Weights of a small transformer language model.
Size: width 512, 4 heads of 128, MLP 2048 GELU, vocabulary 8192, 43.3M parameters.
Architecture: no biases in attention or MLP, untied embeddings, normalized queries and keys.
Training: 735M tokens, 5605 steps.
MLP neurons of a small language model. Each row is named by its layer, matrix (down: output weights) and neuron, and shows model dimensions 208-463. Each number is 128 + 24 x the weight over its row's rms, rounded and kept within 0 to 255. Numbers have three digits each.
After each neuron's rows, "raises" lists the tokens whose logits its output raises most directly, leaving later layers aside.

L3.down48:114132169135108132153149097148112107083157131155094179130143092084108144149115100083133140114186132127132103148124105101159140149089089144142135080135134151101130128122127144121133122104119116110139133146163101154089127150138147109130151122100120127131173144115107088073157118129150090176113142116147129112122082170112083122154099142163150096124114115113136084080158147123129101115156149125076087150101127117119100099119099129078081122119157153099129136150150144131111139120139136133125106121138168119164124145156127137131110129071123140155079134146150096169107126114158096131141152127132130182119139157112129159145083129112134109117136165124132131118117132115083106115103115150099131144136185120144124108123109109104099157112146166132126178131121145117106186091145163
raises: " |", ";", "\n", " (", " of"

L5.down900:136129159142159134175109140092101149136124093140130116161114163128111160100129082116176100118109108092128111085116126116128149112092116104120142104104108100110113113151152113120100116146058124095119136115134096164084187111160128131123128125152097162136151084115140137125100155134149089094163152131080115146141115137147152126120150130121094141137130124085099134142058103132138103083133125138135124111102122186164170100085113114159068155094130110156135117140131142128149111134085140122130136147136132147174144146153172158142111137168153141067167137113166121147183173144163113106072112129158097156118126114124128152129129131159080116113129133118163131131118143163101142122134153180154073138131098158169163132145125143124153110142119104185092171159098140130094114167154099
raises: " the", " this", " them", " their", " themselves"

L3.down635:120110158147135172126146138112170097099127109126103147045171101114099171106144153129125113182127147110120147084105115119137116114110155131156086056112083128118141119102133157094126143139129091141121128106114088138137155157157112115136126117104149141167087113129161118099127124132215099105127134155206102136110145148120131110122149173163132170117099117136131122085142170138130114147136151122129144114119128121133133116128138126149163129110146159157145113130156125111110136127117107153119129137098160072098079150139126115129100045153090120166141160131153115116090125162112149138146168112155110099117132129109159161127073172126118110145136120108169115081127082116095122119141099132127129140116141125130117115116143156083111109129113150145098134092093175121128120154151129
raises: ";", " |", " for", " of", " to"

L5.down1734:167168131115108178125136123113140165151103134184083108181119144139109161093122100097124123133104132086128108137106138114115121135149132122149146126155101064125116099102158142152109131116160149105080096122132139152128135125105136157111121101185140137156141133148115106115149131125118136153102123194113150113099117141069167129104135135138125086136136103120137109136148139133152100118112171134102153166116140143099144138117114095130136170105136152134084127117112119131161125093113081130151147110144145145174140130108166122148136168157133106137140124170171164106164138161152122139143127142180113112133136135112132137111107068139125120122171109142125111172132106120094115088165141164110111123114113110173080124089110143143129116132100102098116134140155124130149116112120094
raises: " them", " him", " her", " future", " basis"

L5.down977:134145157128153126140172100164112203131193123134084123126180124138177106150128142095139123144126125086137153114120135132170108139167111150114127090105074144137119124109143153100106101136114165112136142129096113139126150105141118133106145140109135136100081150103107138152156125149141124098143100122149101159133149153137104105196089144143126122112140145144097119116181086113126094105138126110122121127110115136104177154108159145126129098069134113129066128094105083152122155169094123129145119141159142143121140121126108102138115122178148142136122142113124157125162113120080156130178111136137092128146170120089121176157143130147166155105135186133139148140148116091111111164142153106128075106154136106124159157118114104117112115164144137098107131071099113138145101108134128
raises: "d", "s", "rs", ",", "'"

L3.down1446:131108182119191104087116139170082106141131107138112177130112134109150155080175100082121107127147146121162116109116095072171144161125192107120157095128144109154136134138154121109133153105133127094107128137111148127148120124126142119133131142108158094119107104101097122134091143105115116117100071156124135116115098155097131124160136110186135133111104120153171137138120103146108120112106169169146116092153098130098170163104149093112118135160117104113121071128149105122122127105110114145167101109137107127123118104146099084122120135154132130127131097087130128103105117134136145112144134118134111089152198145118132077136100147150142146161149157152100155198111126116072088125133153137137159127171144149169179157177145126130122122151154129115171108122152131112123153182153109
raises: ".", "'", " from", "’", ","

L3.down1677:129138135150129123119119149120134147130115127097103179122163112112125140103103117125140082149148125091098123089147122132119134108149142148119127083147158095107135124128101149121176148108131104181076122098144117074137139141173111112139117139116091171190148125142124136108110129135143134138097126149151170111125102162114103122151120134135123133105090128141108137112154153149096126157106177135137144103139116124105131129118123159140122139117106108106130108138137133177133105155127125127140109123114127126141131135144132105147078141092193125142194081118251090102103129117161092151147141073160134131129183097111132149147111146115143131148114134137147115095127097116134127090149127155128129157165116120127146131181141142123114129098160094093141191102131145066119147147130141
raises: ",", ")", " |", " ", " ("

L5.down382:162108164076160104160112110111122122117155124100110139114109118134111157142168133114126124137154108130114110183134153144122141111066117139164131096131131102156114076146103130115102133124105184100152105133140172152105161102085111103121156120109147155129153153143146115176153186116099121155106117095120092155117085140176086131137157136087111107145123150163142109116122141134119126098105138120132153177134136073125170120109085148141087106117125157137098150125122155146146125128130143092107134093139117167142140138153143119100145137132088131095110118143141135142124126088144113128104111119148113151114114061141106182127143064121151130148144139108165082108163061122103113154131127151137105131157100170136107177111121129119157148129115164112087169159105129130130132172119129
raises: " they", " it", " uses", " are", " appears"

L5.down1177:083160161132112145125091153079149131130155106127109156101121094105129133121130136109106173134102109096090129168140116122167119156161167148105148129146112131122125160133133125069119163133071139131102148085118109087147099141148113106126106122113111105095143152139125167142115120150087144159158121144140109161173146124120109164156128149172124151095138120129111103128121110177144101107112180094123147123099065116124151137107140157134126124150105105111139093120124098167070126116137123123130147132127080151142137069091064075099130149135146124116120144140130147101109114113090108138146096122148163136128140114097097147106085109138135179110141112126130125156117110120124092182139164108101121119178128142099138129111138140125112106132123120098123145111148112094156111192115100
raises: "-", "s", "a", "in", "d"

L5.down617:160115136133163141143086131100151101141105114145155143129089120126092146124146114124146134102129148164110129167112130125107109136095144142125149124123124154103104094144117109189127123129135123095108120143151173141143170105127111133110164114110103149113134152111116153197168168151121113134129118140124141148122096120159106150129161113156128100123121111119107142104082154108124090071132141136101150166154111086137145158102129137128094115131116098128146176108088125103094113128117126125096132125138123162048105142157153133133112151168016147082138121072133098123167165108138159109117090134108144122114120084110121125127177097145118103157122138103118144073164146145116110158131115144133122135129092168112183133113130142125152131153123129170070125118079120149146118096092134
raises: " was", " is", " has", " occurred", " were"

L5.down174:168142132125111139150135135137120134107119125138115110117082152125159181141104110076147148139123111107117150158087167100108134168139093108113150123132135113133108110103150114111101146106122152143117145150111116193143144115125156121111133122183137139131129126121113131121150134164140096163077094156120095127092109159136140122122146162149135081168148123063120123105121126128110104108100151111138127174112165171107126148125097138120093145099160120091090149124116094159140130099076080176144141123138115103182113121158126152155113179138127115119147104100158112093144146116140101113105120112139085095131106133097121128113126128141152139144134089136128092090137123127147079132153162153152110143129139113101132112109135127122115125184102142153109159149150120117115095112069150
raises: " him", " them", " themselves", " their", " all"

L3.down390:143149099146086121084128133147152133123152112119132205070147122099141111112125173095126123136141178104154156114127099130158123119112134160122166130167137086113141137187147135098117163105147128116091122100170114095124105121116129113147187119119126107142139110145145141099125108124148139149114110137167135117170111103165095124170094136134121142127075100140104097178135144136100102166134117119155105091128111169135134144081150168085126122112113091129125133129149115139136091115139140135156117080131130133117107135218102125136115186101129122138153085110130095077100122111172121103146118097132099134130158114142127112131077093076122153151114163094138121100151127146090119110174132144133098148144119099103155165167128145085137140103141123155112129121132147099133151148151110
raises: " and", " |", " of", ",", " ("

L5.down1077:156104145094170112144126146102142132129137099129132128156104138130113148137129099129166134072169137168111149131108160115141132127121124141109152115117139127118112101134172118167102098130132147111131121184194129153133133073132130106110171113137121133108141134122110148171135159149142111134103144126122119147146110134119107091122159137150085092133118146087115153106117117098106129094103125127094127118133111090114113172148134094148095131125118144111135200126107124113157121122109096132114141108146165160065109167133149135100114137154082152114148105133133141123124169102157149111137130129105115131135121078130118123123153075156124120135110132141121100094166126153099116105148138142120094134146085180097157151104143124102154124106113119146096159122072122111132115070090133
raises: " occurred", " represent", " was", " is", " took"

L5.down1821:154129166103145066142135107104134112146125128117111144121132120107139108116147096149112171110167112161125112169152117117118119141093128167130137124114108124140126095166094142129094124123097117128145108146084154158119106109093144126076089134097145086175125152131139094173159147137139112160103153132176143128117105147141117097147112134139108117149118118122133132130142172133169125138120130129114152146131088075145149128135142178120129131095116162115138183141156120140144112133119167114137100145114120150130115115127128118162129129181137104116110112150146133138161096127160134116115164115124132176093119037117098140154159079089122125121101144136139161156123052113081085150157157162095138124152150141112075154113133121151151153098115123117103127138128140135106117161138095
raises: " he", " she", " it", " evidence", " they"

L5.down1477:153099136139141136138133153144106113109106090175088104126163100107120176124133146131158161124111093112088134106136145185144083095120123102119105113126100139141100132118129160120114114124073150129162090137136119152112116109130062192112158159117155116087145113146113131169099105133168147126146115117085118134158111134120140125143172127157107123087127107192174121128120113161109176101142136161128165111092129160116133140123090123171105107139104137091135138122152143156123102098139140112102141118119130126101133105137119147123109112119137122119136110085129108137097170156180125104122143162093117139142096118146126136135111112128182154146149163121139109148134110150148124118119126094117115123146106157126145137143113101109121139137175154143047104134127114082097146154150058
raises: "’", "'", ".", "!", ","

L5.down1030:126120158100094152157141117104113124175125105148112159180146133128106149161139089146173106093154108142114119116153135145104162157102135139143133111159162100152127086123160095132093124135124134110156117123076151184127138052092112093089102093151180089130134166124103112129110128123107105153102152116162160130112109145116097111095131116119128119130125145096130126143097135119156107101121127139126155208140131098114145150189134169131159142117129194106100142124162078156154129125120098096135160161141138107128143128114165156117123137166138135132114144171149165119130143125113137139140123137174147205118124122162115128137119129106091117131102095114170139162095127095100114160108123167119104106096103136140104142080139148148138156116084160101125099165106131130150129116131120
raises: " it", " him", " they", " them", " he"

L3.down431:126144111106125140152144155116122104115104115167118188086132080151118141161121106111143150134164095140188138128144103185143081155135137105148098132191127116127124157138187123116149138120168144094116135070154117092099087118093143108136131081105153114109147105104125133085142096123179090126150108089173128097150098123174110110150129165106120121142116130119146090105154159137128073175153146128089114112124128100127070135122145123086113118102113192135155097120154131155130125105136144130110126131134149151146145181154123131139127129110151118134163112175194118137087133120149114143186117078173134143116182140113149103137080129135155158163129099116116162113143112144075102120144131162128130151150122130140093125129073127111096140137160146142119127123108182082116144128128130
raises: " |", ";", " of", " –", " featuring"